config.toml
hidden_size = 192
vocab_size = 8192
norm = "rmsnorm"
norm_eps = 1e-05
rope_theta = 1660.0
qk_norm = true
attn_scale = 0.177
tie_word_embeddings = false
learning_rate = 0.00973
train_tokens = 235800000
dataset = "wikipedia_en"
MLP neurons of a small language model. Each row is named by its layer, matrix (gate and up: input weights) and neuron, and shows model dimensions 16-111. Each number is 128 + 24 x the weight over its row's rms, rounded and kept within 0 to 255. Numbers have three digits each. A neuron's up and down rows have the sign that makes its largest values positive.
Before each neuron's rows, "fires after" lists the tokens most often just before its 100 highest values on Wikipedia text that the model never trained on. A number after a token or word is its count.

fires after: "7" 22, "8" 20, "," 13, "4" 13, "1" 9, "9" 6
L2.gate204:159094111111140147164137148167105168111113117168157082123110106096121152156089170099124138124104116123126162088138081146138125124109130115135152118123130080096163135117120124163129115117153101121154124145127139113138146152136126194135116131146143117097111144126115159104117140108078126171
L2.up204:159132102162123131138151097120115149079074127126199125146148109067114119121157144113135147111090131111142153152198081129168092151137175079101127099126153100118137171107137119157147159138174137117135114098136117120169141117089172152146162106144132122142147163125129146172119097112101157135

fires after: "1" 84, "8" 14
L2.gate256:119134105117114114119147161149128095113123158133138123140126165149139111116106136178134102126104128133123129101109102137157133107161140115082108121132136121136106123150111108143092131127124093094143111155115129130144086172131125180089118104101097181109091115088116178142165124089129151129
L2.up256:139119143123132118121146144136133093130126148111171125111131142155159120105147132171140124120138153103152131136113090133103134169138138110083130131108160174095158156143101145152141136128140126083116097134109113122157096121151116174139151122118066139143093131095096135146135131106157136152

fires after: "," 49, ")" 13
L5.gate95:159160127121098178115131137095147084091100108168142126131130141140098125089109121132179126127156124095142143157110109156141131151158181144151121180113121144138134187128117112179099184130112125149107122151123102105129132130094143152095129098133118129162127122135156137133161129153139135123
L5.up95:136133145151117124111100091085119115068089158112124145171192165115100117168092129145134107134135123120078124145107157178129082141147130130132098149184113137138102179170131132144150131129134145150160097091126122158111102135159122105135120145148124131129190111082142122147143121137143116123

fires after: " (" 24, "," 21, " and" 9, ")" 9, " to" 4
L8.gate19:121117113135126151113122134094137075117128107154095100142189151127141101139144140148159150147135089152114080107140131105112165092156132116189103137097111132161137121152141156112115131159108179132140147102093138125143136131120117108089133159147129089158139152142115134124163121131135132128
L8.up19:091147092170145136137146107092129128114134163124112147160118146146123155134134100158115148121092145138163107138099117140159073081136138159113098121145084124126083171145124108135120120132164130144166102108110114164139123113137144126139107112130102168124132098119172142119110112146102114131

fires after: " |" 75, "|" 13
L7.gate363:135136111111155106173143116093131137123125112095128117083141126084118088108121103151092156092108132096158116112154065151133130121136152113171151134116123125144136111145085135162170076140077124136094137110118128145131156108145129088120138100086113124107120127113126152096127135112144120153
L7.up363:141136186154155129114143123122128088133091133150155162143118137087162130121107107152073120100129112146122067128136126154124121133156113112100113094116159142145075151165143194137137124110150137155129178112135146139195167122105102093146106103103087149112084117108106101073154106142113136080

fires after: "-" 31, " |" 21, " (" 8, "==" 4
L5.gate67:108168125086116097137149164149137101150129107111162099118125139151115129140099195118166125098109145107145114114121120145124082123101067145175117139093086162109138116119138151102174175124121133125134151136129136145149125119151107099132106116120123133092158145142101137122175143169143128144
L5.up67:128132184125142096158156084141095100130087130118105099077152137172139153164122137119081141125158156121156150122135122131141175110101103107125088134103149106157110116115119124128116140149128130101134118104128156136126143087170128098143134116099093088138119130100091151156120133132131103120

fires after: "2" 18, "6" 15, "9" 12, "0" 11, "1" 8, "3" 8
L6.gate132:173187136116142127127136136103140113122133121101157121103171092157173118115139152134157197109110135116133121119107127122119150151093136127119145159127183144118124145131123118156167171092145143123160132116092125123173108107125152146119088085087124133151138161109131105157166112123140098137
L6.up132:115104129129124116181112154112165127188138116162120115171121110101134115104154091138118123152156126115170118103119166135152124115126105135166136145087149120128079131148127083119056108097113110100113099135139154179119123139141143109166084097146093135160123140126126104133115138122122124145

fires after: " of" 34, "," 9, ":" 6, " from" 5, " in" 5, " to" 4
L2.gate215:097130152124141142172145179128111099142152114100089116135119133132108093154154144067116131128114091103142108126149150182140078147161114129146130116121114127137136116099136149107141136145143132140135072121117110121130111093117118116133086127153151097118194158168158137078141146138120131129
L2.up215:170141117154143118119155117145089101103172146147070105137103154139099134087099168093163131131161086096120113091075159118121095096056143101149131098108129127116127114113120118152093125117120091120080173104140117150112084135128144131087118113130116167162146114112163142117119139122125107123

fires after: " |" 23, "|" 22, "==" 15, "===" 8, "-" 5, ".\n\n" 4
L9.gate82:132181128162127114144139143125142126141178134121135118119164139134140132099123151137141124160110088155129151130174122133135155110123118128148133093145113142110141092136128148137175145095130107093141142108145142151120131122131145123130105110117083107086132095091128133133152159155108153146
L9.up82:119144118160116143115139144122104112117166120128117065090128162119118131100124127136152142158132073132135112099126079149110116091105093171102116084122145148110159136116128109179153116102107135123079155129172115144126088138133146091122093094112145127092111102131100131135111158144112124122

fires after: "6" 13, "9" 11, "5" 10, "3" 10, "8" 9, "1" 9
L8.gate131:118133115133157155126149126103093141113190136158093156125126131073191102093101136110121153132132136102114136098140147115177144114113122131119124082111138111125107125084152152130123155175125131123127115118125130136090143156082155124119141143098102101128111119164159136139094097140126122090
L8.up131:145131147145082160158132138127164121119090093118129192131109120177134146101119117136103152114124128108145156155115130116108124100135114126109129174200167131128102137114120112128084099148158117114146096120096073153108125120153143147128121156134106122099153072137108177125124104110143106124

fires after: "9" 22, " m" 9, " M" 8, "5" 6, "3" 6, " " 6
L2.gate357:155100113127152086108114157110142169157143106161152127094122133125109083142131144098089096135116116102139127124134130150167099100129122136125129124132138131122121141145139122132121134199143126118114140146091120104126146100130126123154161101175116134127123126140133116134105162156183105102
L2.up357:144128104132124122114110092125163144139129143122094116147151110114153108152134158109144107149148094113090084121118078152162093096124109119164166165127153163083123173149090125107087166128131111112113171115089100133160153107107090163111146126194153144106129119116108120135078143178155158111

fires after: "2" 17, "4" 11, "5" 11, "3" 10, "8" 9, "6" 9
L5.gate177:158124158151141127078135126153124113123134073145162098101156121121144128079098131116125089142155125083138179132129115153134156115110149108117176144113124137079125144133115140122127124150186110124132121139100116057136131113172111100147166082131105133157139078156118108110144135147074137143
L5.up177:142084081131094105139072115141141117163104091120123133141166074138132155136091115145111114134162112122145172153117131162084187120088104131158109116102109098099110181143085120146135136145145124166167145162121134098133115145138140109152129123145120137154124118142119141131115130136152202111

fires after: " the" 32, " The" 15, "The" 8, " restaur" 4, " chap" 4, " sub" 4
L6.gate41:109124158125090124134140128110125091097133102082121114145124181128158157095119106127079137131135122076121100119111131109128106129115149099152149110140139110166170176127117166151139092109121139135147121135115144175156140103078090142125144116120139095164136152177066164154115096145119139107
L6.up41:097111147157120149146151134143130140128126132127124134134087140111118185121104089118124125098126136130128108153152163134126120158139154132158157120136078126119175159132127143122153089103128119147108105158108114144130137112123112155176131129114118085162129137144161214115150091168139146106

fires after: "9" 44, "0" 19, "8" 15, "3" 10
L2.gate250:154140141078130117122151124128157116083111123148172147134166088118092162160136120076143126138147158119143125152156138116123129185102135088127128103107158089071128156097153115120173100161114144117159145143153123097134179123149104125139118136121116099136124179120158115142130116095112080115
L2.up250:179133155097119135128124123151107106143150140137138142141136099112084103105165162140147122135152112115115135121120101090145134106104108100103130119097146124078120128123146100166118147125151121096112158108130103112128140139091151139132089163137125123132139169150170107121087144129124147124

fires after: "." 33, "," 14, " the" 12, " The" 6, " intro" 5, "The" 5
L8.gate155:083075137107103103129124154110147073118133110120153113126128122135082155139106131099120160133104173162104124136114136111141091136182071148127080100107118118089118119135108171130211120120150111113131115112124118135111140125117115124130103162120119133128161152129142131131145114089122115103
L8.up155:141110131138113116190090132143139140141139123122154126137118152105131153121135173131158124107172109142188123139118117082126103136088138121090117130124108158121150109146121136167143099116149125119095119129136110116110116117137119107127139123175082097181089095146161146117087107108114116136

fires after: " The" 38, " the" 19, "The" 11, " player" 5
L6.gate123:159137140126119149068134107152150143145083111135162146132118155139145129112144101157150162169129134119116130109100138140131110099119092089135149138118115149122142157149125100109141097102115118094103142128114152102120111111109081181133062148162117122133117097115128116136100115121086119160
L6.up123:113099123135104127073157106138135122153113105094170130139107161134131151096110117143126143177156139149122116081097160142092129099089108077117145127131150147115158146132171120123148083109136108079132108107145121142111088132106095171138054164137121144137127124165155119116114100158114103171

fires after: "3" 13, "6" 12, "9" 10, "4" 9, "5" 8, "7" 8
L11.gate233:130172112123147163158156139128160090119125102157129114143111138168190116108115160102111091134079123117146101126089127129107141121158134128154184107145128119101139125146147151109112149139151088117091118125116089125107135141096161142161116153149091155101161097164142175133154096139123148117
L11.up233:123140161109125109171130153090153112113119139165121137160122096131135136099115147122103100141091149125111119133096142144137088090127136159125116150186159111101083154132147116144111119149144099089089159131176145143121125155118121169149137130127118137137122104151101152149103061111150143147

fires after: " the" 32, " of" 14, " in" 9
L8.gate251:124144134132103134098192094121119124095121119143090124142129134168129124137090189087142103106125112139114111153088125127125110120125122104123132159111116133144187155111109123108208135114111122112101131141137138073106130141117064113113100124099143108141141185125151120092113140169112116113
L8.up251:130119148117109147132151088103105148109093134132101132147106111153132083127116140089142071097124154136163125124140128102129139135073132102129112119098125135124161126127095120145107109112145097134121065136107166168119143149119077118127173134119140113101112155126163137145106121135158103113

fires after: " the" 18, "," 15, " The" 9, " a" 8, " and" 5
L2.gate195:148098124130116130141130105131133156109134137177154126060095147115149117151157130112161118145124114145140139166116155134101101111099134146120143127110138129114138109150137157142144134145107146153149094126139141100118104173103140134109082140159123136095124127133128165105128102147146113156
L2.up195:140135163117082150136081099107120112125106123191122168110083132171142155121135126106093122124129130094116099169164137150139123146152154108082116126119105083096163126112143086142171115140089126128085137103125108131169151123079122102148148137135131151124159107092114129163123116107156104192

fires after: "0" 34, "3" 11, "4" 10, "1" 10, "7" 9
L6.gate121:157097148126132131172094146146126136105134111132164131122166131122118157143129149132166122108104096103104160151141115143167128171092111143111137125134128079092158148159142091139114126160138119114103086098127128124100135158133101135122148140123093114137131127080149104154107174153100162127
L6.up121:134109133107138131175099147142156138125134133116194112114159123098121150134142135147181133110131092128106156160128157140152127136121130153103158129124131098092140134114135105115120115145139131111138126100135147107106115159145132120113145151134082143086136130097161143133082173126094155137

fires after: "." 63, "1" 8, "8" 4, "5" 4
L9.gate240:170123134151181112108127157127117145136145103135143137144169122119142141143153134140146120144117155098112146142112128145120142134169141154097161110143112155151150106155125147121119139146157151127135158136158113166181143073134112168110150090109132139157133116149160145158168134111181156100
L9.up240:147133121106130120127117116106115149095141138135143136154139140110183139127160091142105113098095126116130121111107135123148096154126132146122112126129127157167141122183113174129142077151173112106160149141173131126154151075142117196142138095114127156114106137164116160146151141126139149122

fires after: "1" 26, "2" 24, "0" 9, "9" 9, "5" 8, "6" 6
L9.gate247:100149139143129181134131099148139148100135096075139100110110138084149118106096157114123132148149144130124096131177104166145153104127149106140082159147106129118154146126100170136150143124134139148186145123112148158167120116110157136117132121111124128130154119113164148122118128156185105176
L9.up247:093111104095146107119111081152125178155161140112119150162122153102143151115085074148103088126167121113112100143144123136147154160125129122140139147166153153129083137173162116122130144097098101105092107120110164151156121122129123180104125079116132096110151093092102140087112106138134110131

fires after: " |" 53, "==" 8, "|" 8, " |\n" 5
L9.gate66:105117159108131106157140125144117128132169119119147086143171153137068142101123167076152122135116090107138101115157087162111125148115104124157108121109136139167093117154109150111135122131144131114107148129121179123162142099126137045148077150111110120124087167113147069146142122123113131127
L9.up66:168113121155140108098155136143164110143064164166123134104098159135162128118139113162135153154158119128092096125100142102080109106125135093136159123154129153115121150153169127130151139081107103134089105106153134138167141107130162150151162111112137124118087128122116107106153094142134119118

fires after: "2" 50, "1" 30, "0" 15
L7.gate57:110119141139171119159119126108137130106107155119134120149121137122101144114114134175156108127145186125109124129102112090117105089158159106129120085115123106123147089156117158125132123180182170131158098107116107145164137184153138122126096096107119134111086140120175103127095114104128138125
L7.up57:137119124133131177115129142116145139184128103095100160100129132149122094127142161139179160128108145113119178159129147147143174127154081115105143104120083130154133150109080119134133121122203130123091137168145147149120124109129140130142094170107104131118122098079100114142136112118121143154

fires after: " the" 43, " a" 12, " The" 9, "The" 5
L2.gate321:090160061122117103115133146110142113129156159098122117192123132131100160138106155126118107104152129157167149121138090129125145158117156114112127109137122134139163102132100137123125144105127148115115166138144093132126114137114156146151151142156070162145143154131093133115099120138120102082
L2.up321:119127126157129143112116136142117116114173128074108137141107124120119172120130164129138131109147112129185166125124108141088128160120155131101143118122128114130180127126138161119102138115131129103079132132107092108140123136133095126185177140123115130167124172130101151122085136128138128136

fires after: "6" 22, "0" 16, "1" 15, "2" 13, "7" 9, "5" 8
L2.gate351:130100148098134158153153111179111112140162156146135146102102155125110120170115093131157186142156111130149083147129114146131170119133160069072119162102162069118105151115081153177142124141129137143138137153137125131161146121136094197130155136100098102119112166164147114160150142149161171118
L2.up351:116099146096155138125124097175136125146136139151102155116111178147125133159119091126192155145136119139129090162135104160147180118138146069095125165122153102113112129135093151189142150129119143141128130158139120141168127116171123185134153127131100135120138168167141106145136144183159153080

fires after: "–" 42, " " 20, "1" 15, "2" 5, " +" 4, "7" 4
L5.gate276:150096118109149151137122145092134172105092103096141105134149101101105177135105169132136142104127129113151156146119141119189133160154156135125125145116134128114123148105134102164122132136165146083122124108155124121113075110147127134120147152141076084123104106109192168164131108102131120115
L5.up276:161096107077125155135133150104127157117122089103165108133153140130133159129132151134153142096108153104128139137106133145168152164168136120146126148141135124102149147112138104172123113142163164099148137144135128119125079074158127106116114164161088117125129094110142156151113123098155137106

fires after: ".\n\n" 44, " ===\n\n" 7, "\n\n" 5, " ==\n\n" 4, ".\"\n\n" 4
L13.gate13:127134101133144107127145118119142124144147119144115181133113142144122104122102143170124143148088104118110130108155095154139140104090092092181154146100154138058133135108114143152087118142155123121140162139106098113124146096113132125152081105151123144130116084141147103154163133152134124120
L13.up13:122133111151164151126138121115164139116157061118108145146138148127137078112129144139119135117106107139105130114162088150123106140126094084111128150112139163082117129104127127109109132145115114080123170121090121124153080125126148139113106100152115101134128158114119112100160096143161130159

fires after: " " 31, "-" 14, "4" 11, "/" 5, "×" 4, " #" 4
L2.gate338:156161136108172145096127124137131108120117121125135087128113104107131162130139148102121129125111133085112116127131118109151131144101204151118142114167138091120113179121176099138164159144130185117127151140125148111139143145137129135146161126110080132140165087098136131132146101132118118137
L2.up338:128120102123172104102162131111123153115133100131140132132136104125139149136128113075152115101118084124086147143118110130171154136102127143176121101149122127140120163108118130101191110166153143141123160111131121136151129142103132127112148103155141122139135125122117119168132150163124130129

fires after: "9" 18, "2" 14, "6" 11, "8" 10, "1" 10, "3" 10
L6.gate74:132172124108119126109068163110088103128132134111107129131156123097100065133161160118159106145109114125167102120158140145110137113108113159127131127152119104117133155137112147121142135127126137130153160170116154168127134157118127165164105071094127142167105100119125145137159091179129158125
L6.up74:146142150143116141112089112069119080185149152125097118145125156101154110118117103138132086121138141133063070111119133134144095064119120138118138169093127117161098122127126095133125145174165127087160123121107131148122154165104146115120158075126155160151125116104138132135094137169153110151

fires after: "1" 41, "9" 10, "0" 9, "–" 5, "5" 5, "8" 5
L11.gate342:126151132141144140094119134125120094136146071124144143140147131123155124164186123131123116118155146111086104093144120150136174148133111105081124152142134118118148102109073121118130104084130115161122107160145096135154146145171106135103159108109091128105146110122099130142120161153135176072
L11.up342:108134143143096099134161132114198138193133128134109094089196116116161133116098134146130090122174120138106125154099146134134105103130149111133149160128118099082093133112102148097160171128087109160147131163154134143140117154101130121120140096110124131135119144148131139182126177141139111127

fires after: "1" 24, "0" 10, "9" 10, "6" 8, "3" 8, "5" 8
L8.gate34:119103140160165140115121107159119121115109110135145140115147104151134139182095119087094124106135135083123083144119133101182120135112123110112101132155121123076177134129121116132144130151122120126144129084115089116128132126138090190148147129153135164131116085125155111104135098124123144140
L8.up34:105111153116172116088125111139140160110102126133110128114110157130110148110102091104105103128173148110090080143133111108177145150121136130106127129153108135126147137117118181150136100141122148124100128098112148167133152144127089166099155136173087101138137118110142130127104121134151156181

fires after: ".\n\n" 82, "\n\n" 7
L5.gate122:150088129141138159152111074106124177171151146078153129123156133096128112114110075167121102093108117142125135129110114100128091116141134106130120140163151082111108121132148118098152126159155119118105112169123102180103117164088116122074128132134162115115111151136161143140113125154092105120
L5.up122:111134124117084071132102118131101185153132132114120112154151139116108118152151105130130082126133129145131063144117118094128115165100121100108162123105154115138124162110108136132123105113134117113123117098154127136092144133140124114095146175145103121066100138107129183075165116143134079096

fires after: "0" 20, "7" 14, "3" 14, "6" 13, "4" 12, "9" 7
L7.gate307:100145117132121116109115160161105154190108170089140101163154108166110114071112107134133086094149149113125146146123118103109156127110141088122180117114142112148125153133132143124132126151130146155130131118126127140087133126152096067124105119131124105172135155145138103114116116138115124136
L7.up307:134147118153098133116111176116135120137132122088108061133137101170147145137089081127154097129163111099160107136135155096168171108117125142095150162118132138115084148123120150151171059177141169191128129118155146150115127098119136144128107172135124137136108142104135117100163132121184129117

fires after: ".\n\n" 30, "." 20, "," 9, "===\n" 7, "==\n" 7, "\n\n" 7
L7.gate260:142132107141101149088141103114131112152166126106179150151139139107111100161122153098123140160106164079100171136138113148142178101137112161129129130145101105046111107102142132111141082159107115106125123138072149132102132127097123119163109181133112128148100068148176109156100141123112125149
L7.up260:087117112185143157113114121124166132150131137165129124140121159134136124144147131139078105092100191173091092133077162108167140123126113108148123133069154141096142101143120130118103121143110098119146111152102133135110145101159129107106130153132124179106161130137132142075131129145165115138

fires after: "–" 47, " " 16, " medalist" 6
L7.gate342:110115148143159131162099114098115098203124109115140094126168132150080132126103143135115108156107073125146118105127127099090107119104107135141099104110135142119092135127128154139111127132127119100146138136123139152115079128098144131109158142145138088123141140116129136063171154147125156105
L7.up342:124120097111125137123128180099099074154147133124116105135148147133093110125102136153126129122123138128129177195125162108109130146122093123179128109141107166138112155085126091154136121126089135131107114131087123141154131119101098165153101085115124108125167112110155111106137138188134128114

fires after: "7" 16, "9" 16, "0" 15, "5" 11, "6" 8, "2" 8
L7.gate27:135111139120150138116124094153103114106117110115134142123157135137147129108124084075153142106137176110142195117175132103111093161136129121158136085128172119122119144087140174178081127147145145082110159115146114160111154162169129137177152173143125133105125138128150143154106100140141139168
L7.up27:130154157148116140138126122129114092144147130117148127154135135157138150124143147130107144122142122086106162124106140132135144171148143127148120154051144108102127104107127128125091150094137147093125135116147135167083090153160118133134171108095138094115119146132137143142136115138106123109

fires after: "1" 15, "2" 14, "8" 14, "7" 13, "0" 13, "5" 9
L11.gate291:141134148117176150143149144073126147154089130193140112156126120080152111103140124109107149142119124136150144104147110122104078104173119137118115155084141107164133122118092119087117161152152131117134139150127107112128111120147135178088137100101120131133147137125119088129148108104123155085
L11.up291:146123111121113113152122164076162177118115108122152140151172145123133109171160146102111135102134146127142159146095131100112144162079121120125117099095136153114138146143110158092133118116118155129160119150126149116120148122113091145106161111150128154076142139117098090165147180115127121121

fires after: "," 51, ":" 13, " (" 5, "–" 4, " between" 4
L5.gate37:118123119114142129104112110127153103150124123137162135147132141128105158137112144113124114146148119154116103107096141101122134101128105092111122154163134124094131097109128145136142126129120088138121188078128142141107091131097141128109115123083100199124150079148124166153127104131183155194
L5.up37:155151149162123105117105135089153129125132108124097120169132138099135125138114107098129193135109107130136147154116141130135134130155123182124157072135097102127103127167132088132156134117157124134138101107134107112118103087096062154123141185107131175119147107084150115128108111138103076123

fires after: "1" 35, "2" 20, "8" 16, "0" 10, "9" 8, " " 7
L6.gate182:126138112135105178129089111114082181116112116124154142141132111095166125123137155129110160149115168126109130117130124116139088171140135166069111151132098162106169120121119109123148100148172115100121150137122106154120114193144104132124147137121118121116073109164159137165122142123112159107
L6.up182:118115111139165130138149165125133175131094142112129114094172097116172098120149158170118095127135131103137121158169134125159097149166126124105124166153139137153165100099088110150145075126175148053097106112121092167108117148141130112113114131133088125099075156128133121159106156126123093136

fires after: "9" 21, "." 20, "," 17, "3" 7, "6" 6, "5" 6
L9.gate345:140083113223141185107150142165144163126159139133182160112136123137123171116116111092128127108119145124120154145126127142155117130152137145164127113125115073115118156126119131120107146162140131105135154138097144122124102158101146093114080113107105155120143129124126192112118158140088180127
L9.up345:117153089158147173110132165134148160121172130123210160154135129122141152106112100076136110113091131117105142134107131134133134133153136128165144131109112086043115169123117105124144136133137125122143155112131085129126097191115133107111108082065087116119119099109132158103137155139107189156

fires after: ":" 18, " In" 10, " (" 9, "===" 8, " as" 8, "0" 6
L5.gate90:115106093142120156092113146155093110147086141156140108109111136093085152150156098126122104150084085154128100170112114096129133147167150157132177152112146148120132136124106108133084101120091101147129141140148139116120150152115110125156099130104126159145170156131165133133188151107085184178
L5.up90:150141097145167136103133178135100121077144122129134101126128115108084117124144095134127143082141124122093132107137116123166117164125117131162124145126180122150143154123143145179121123162101150195129094161145141129083131172131106104125120172134127133150164161125091156112177144110146164129

fires after: "2" 41, "1" 22, "0" 20, "7" 5, "8" 5
L9.gate162:130144133116148141099078121127126139100177112122135121120144108139147146149134156088122164142090096116151148103121102133147110202134106116110111131107121126168134115122125145090127125079142125111101122140144145146145103095138070137110149139072169118133126129149157122186106120079134167072
L9.up162:162105130113105167111121136139147138141101154086136106153104137078147119123100142109124129101065120136126148089096142111117101111163158114087096139107172138133121097148135127112136085092148112079124096143095115114112105112103127124160108116120110134144129131123162118142075145118113123118

fires after: "0" 28, "2" 12, "9" 11, "3" 9, "1" 8
L9.gate323:097133134116102104089096116120107127132158143129125153160150130190154112124157079132180136169125090154114150108118057129111160122110114101096127090109154114133121178091098128148117157152120077136126111131111142114126141097138120146174134096129099160145144121130104112132118134175130157131
L9.up323:120110109092109099103129113138097097127135110115109195138144155108166141142135111098130125158126125163103125109115104132105118124086128101135133103143156114107124179106078098142103177151092121118117137118110108108128160112142142146194160093117119174166145106120096119122124152139159125139

fires after: "0" 18, "5" 12, "3" 12, "7" 10, "2" 9, "4" 9
L8.gate220:084120096130095138139103129120162135153111129141145170136145156143156175095085139094128140113097115093101111106129056127124141081130125093087113148132149114112096154149130090132158155145142109120148125074106129098117130107126160135104100159128150118138159135149115086108148142128175147132
L8.up220:113195088118143106111115152145188128185155115151120151148119127135170140100110116148161117104127126127120100105155107143165130110130117079082125148137150121107150122136153106138153150144138111148121104185128158137091155096138145151117115091096162144098126158126098089110161146165154148134

fires after: " " 84, " (" 15
L8.gate383:107156128123101127162119128094090108194119123117114114088114115150148143103102145175125104126137120148159112085144162114112143083080117132117111094098158102116155108094138089106144118158110147135143166143084134083127140121151131146117101141123111105146117112155114139159123117125143138106
L8.up383:102117122119111155153089142122083062165099138109125164124112124113145143117106099154124095145147121158132104143136183086132138100082128136141139105141147090114128113141143100114139099175099175123143147135121132139114123124096132162168137090137087094117144145134112100126146141142104154097

fires after: " the" 43, "The" 5, "9" 5, " G" 5, " Cop" 4, " in" 4
L5.gate194:145161114144176155151154143110129172113123150105135121139138139182097128117138144134126067146095164125080153110161093103147127122134096145124174142129116113143163185117127152129153133141149118097099142124117128091158126120129136150107114139088114092121092137134102096164162140147113148142
L5.up194:109143142153131126148141128139183150119133120117140095104101151082122134134168157105141105091132143123152139161160134173157098133108131114111101137091132148139083189190109131111121130113158156152117093126124115173113120144121132115171140103159129132161141141162142150112126131112127145115

fires after: "7" 13, "1" 13, "0" 12, "6" 12, "8" 10, "4" 9
L6.gate3:137107112085160137173131159121106138080079123145138117116148083120141128148069150127164103142094131089104119143108117113159079159122153154087115136152106106105131115142161077120128095136153136095152098086129113149124100100143117152088131146097084135105108140111132123158091128114142149106
L6.up3:135108098119146110189126140146139143081102126110165126113152088107135130169080140126155132105109107088126133115117135106150068147101156144100153122140118136098111121138136094125113074144159132070141118083109121133115125097141148169104120154109079130134093101111128149180103129097133137128

fires after: "2" 38, "1" 18, "0" 12, "9" 8, "8" 5, "6" 5
L2.gate309:157086070101177129102155125169177126087088128162145122133127147114105121129081147166183110135103153102129145075126091142104082178142117116114148136134137133150129100116161111173144112115138088125137144131137135120164109120117112154137111138136135150177127170101127174129120145095147083152
L2.up309:145093093124197113116139112132157135090071098137129130166167148128116119099109146158173136096114168112154159110123120143126087163133112133088139165120153101127120117141136132156156102110134145168138129141158136138122107100120119179127100134153159158177108191124115130083116142111140117140

fires after: "." 27, ".\n\n" 9, " Ale" 6, "," 6, "==\n" 5, " as" 5
L6.gate378:145107111110080154102089153089164162159114114160132107131076122110162129144133136160153155145103127144123132134136111066155121116132087173117094111159130091048097127144104128128143134154174101124086131161109089146123145128090121125158180142133135113167105118148097151127113123151141088125
L6.up378:142129151113105127084148152113153157099117128124125127122120109146152152110122143143085139111137135119122086136137147107121129164131103118124092148126149126145113117086104097110163116126115107148123145138107117137085099088094138091091109094111128149170108131087161144125145126135133120168

fires after: "0" 20, "1" 19, "." 18, "8" 17, "2" 11, "7" 6
L2.gate279:124079152120157151121078132117102146114148106136131142094125127094111163067100125151162120138110113109140147110145137110137099172147135172150141157110104169112145140170120117149151142155162136127166153088087107092091100119123130126141133120101108089127110128069146120121127127138160157135
L2.up279:150135135101167173166152168123135139123140110152122110115139124112136141094085113167137143145131113119151122161091179154154159139126152106110131108170118112146105120125120127110134149157146140138145131122143150103137125093108151132165118176135094132157148121099124120150119128144088138135

fires after: " the" 18, " as" 16, "," 8, " was" 7, " The" 7, " is" 4
L5.gate290:150095165111130090120166138120155126121158152168106150166134118092157136124121141143095112143115098137122140157099119136107084136118146087139158119095099087140138138108157120109130127087101134110153139109147102105141156115134078158119112128195134158176156110116104104192163124113140139151
L5.up290:097110090124115136125107111143145132143155086122157116128138153140083164087155128137156159117178126108070129108108168101140106173153139156160144143106113132079145084139120078120151142071123144122113076092167143123115102159086146122110118115087161145122116151123121146126118096097110150127

fires after: "2" 12, "4" 10, "9" 9, "6" 7, "7" 7, "3" 7
L7.gate297:131169113111169140108160148136078120139152124125100188099111096125165119141116122141103147121112108064126115134131134171138108111103166150133141112157116135177116135134128159120130156134139111118137107130108128142131159184103122132107127129078138111114131114192095124133147126107104144133
L7.up297:092138129159126138146095132059129109136125129136120150119159096125146119099104147182143106157106109085131134132116136162104125112128130090152107103094151140142144122168149152107113151116164087142130161151105128135115124173152086150151117158151128154129126166128118129106131105130103153146

fires after: " the" 38, "." 8, " in" 6, " its" 5, " The" 4
L8.gate120:137108132124194148153108143092069110096144144158129100087180161152132146115156139115169099103099163124121160091163139157153129136124177154102126135126143167121138118129170144114142151097133109108123130121157140084113124135127131123125171138142158113126162134101171129127111153122148151161
L8.up120:126103209146100156109113127117145129123116131165117108133150165133136157129090161136130096107174153159139133113182113120154113150166149141073127121106111083123097151145129139110097110115138108110121096116112107118113101080114155102119085164163142111163128141085108140147110157118135142162

fires after: "–" 49, " " 30
L6.gate282:122120089098170101181130150128149072125165099166119107096137185102098123135092138113116142159168148153132126111172097126123131087119136133177143151137124133116118161126080125122178105131098112137148098096091158114129124112121146129117135142123143098106149159082141121076156069146143139125
L6.up282:156130079162173136130099115135106076117173112132082117120079112157081141107121117151106151154142086114108142123145136121130100100125084158172094110142127162086084087121155132127163096156124117142141119165122132118126115105114139197114141162104098136130133137135139108123167093123129154126

fires after: " the" 20, " (" 11, " a" 8, " in" 7, " of" 6, "iac" 5
L13.gate265:102179124127167142140109141099097099139127139161099114154115132198120138113192116094128153092126139111128126099078128127166155109127129106079119111176117115120154111134180122112117138117166119098124128146097125116106171160104134110130126072153150126097116096095117122144131131118123103117
L13.up265:136126186122137120095151126127135144125129157117132133167070133151123115138157083144182097127149115194162152145189118080178146106115113136115127120129116130149119147161177115157145111110138159110126127116119086117112112165089079165095110138110151133122106148056078140081105111095138138093

fires after: "," 29, " in" 17, "." 8, " In" 6
L2.gate261:118109097132121109141143108136119140139134168162113090075112107171077135125147106156111127086150150129159149090159147116148107126157146167108159127146141125104143137172137138164132140109121104116180113116137126144090136103120140141117129108115109116134127171131103122151123157158077134150
L2.up261:109131145121142145087132127125092146141100174165145112141116105127108172144166110133121137100130141098139119111154171146161098135105127148102104136114119094081109113164144130182113118125159114100152110109123114086125142079109106129117130133132133135162076139131124142136129175179109139123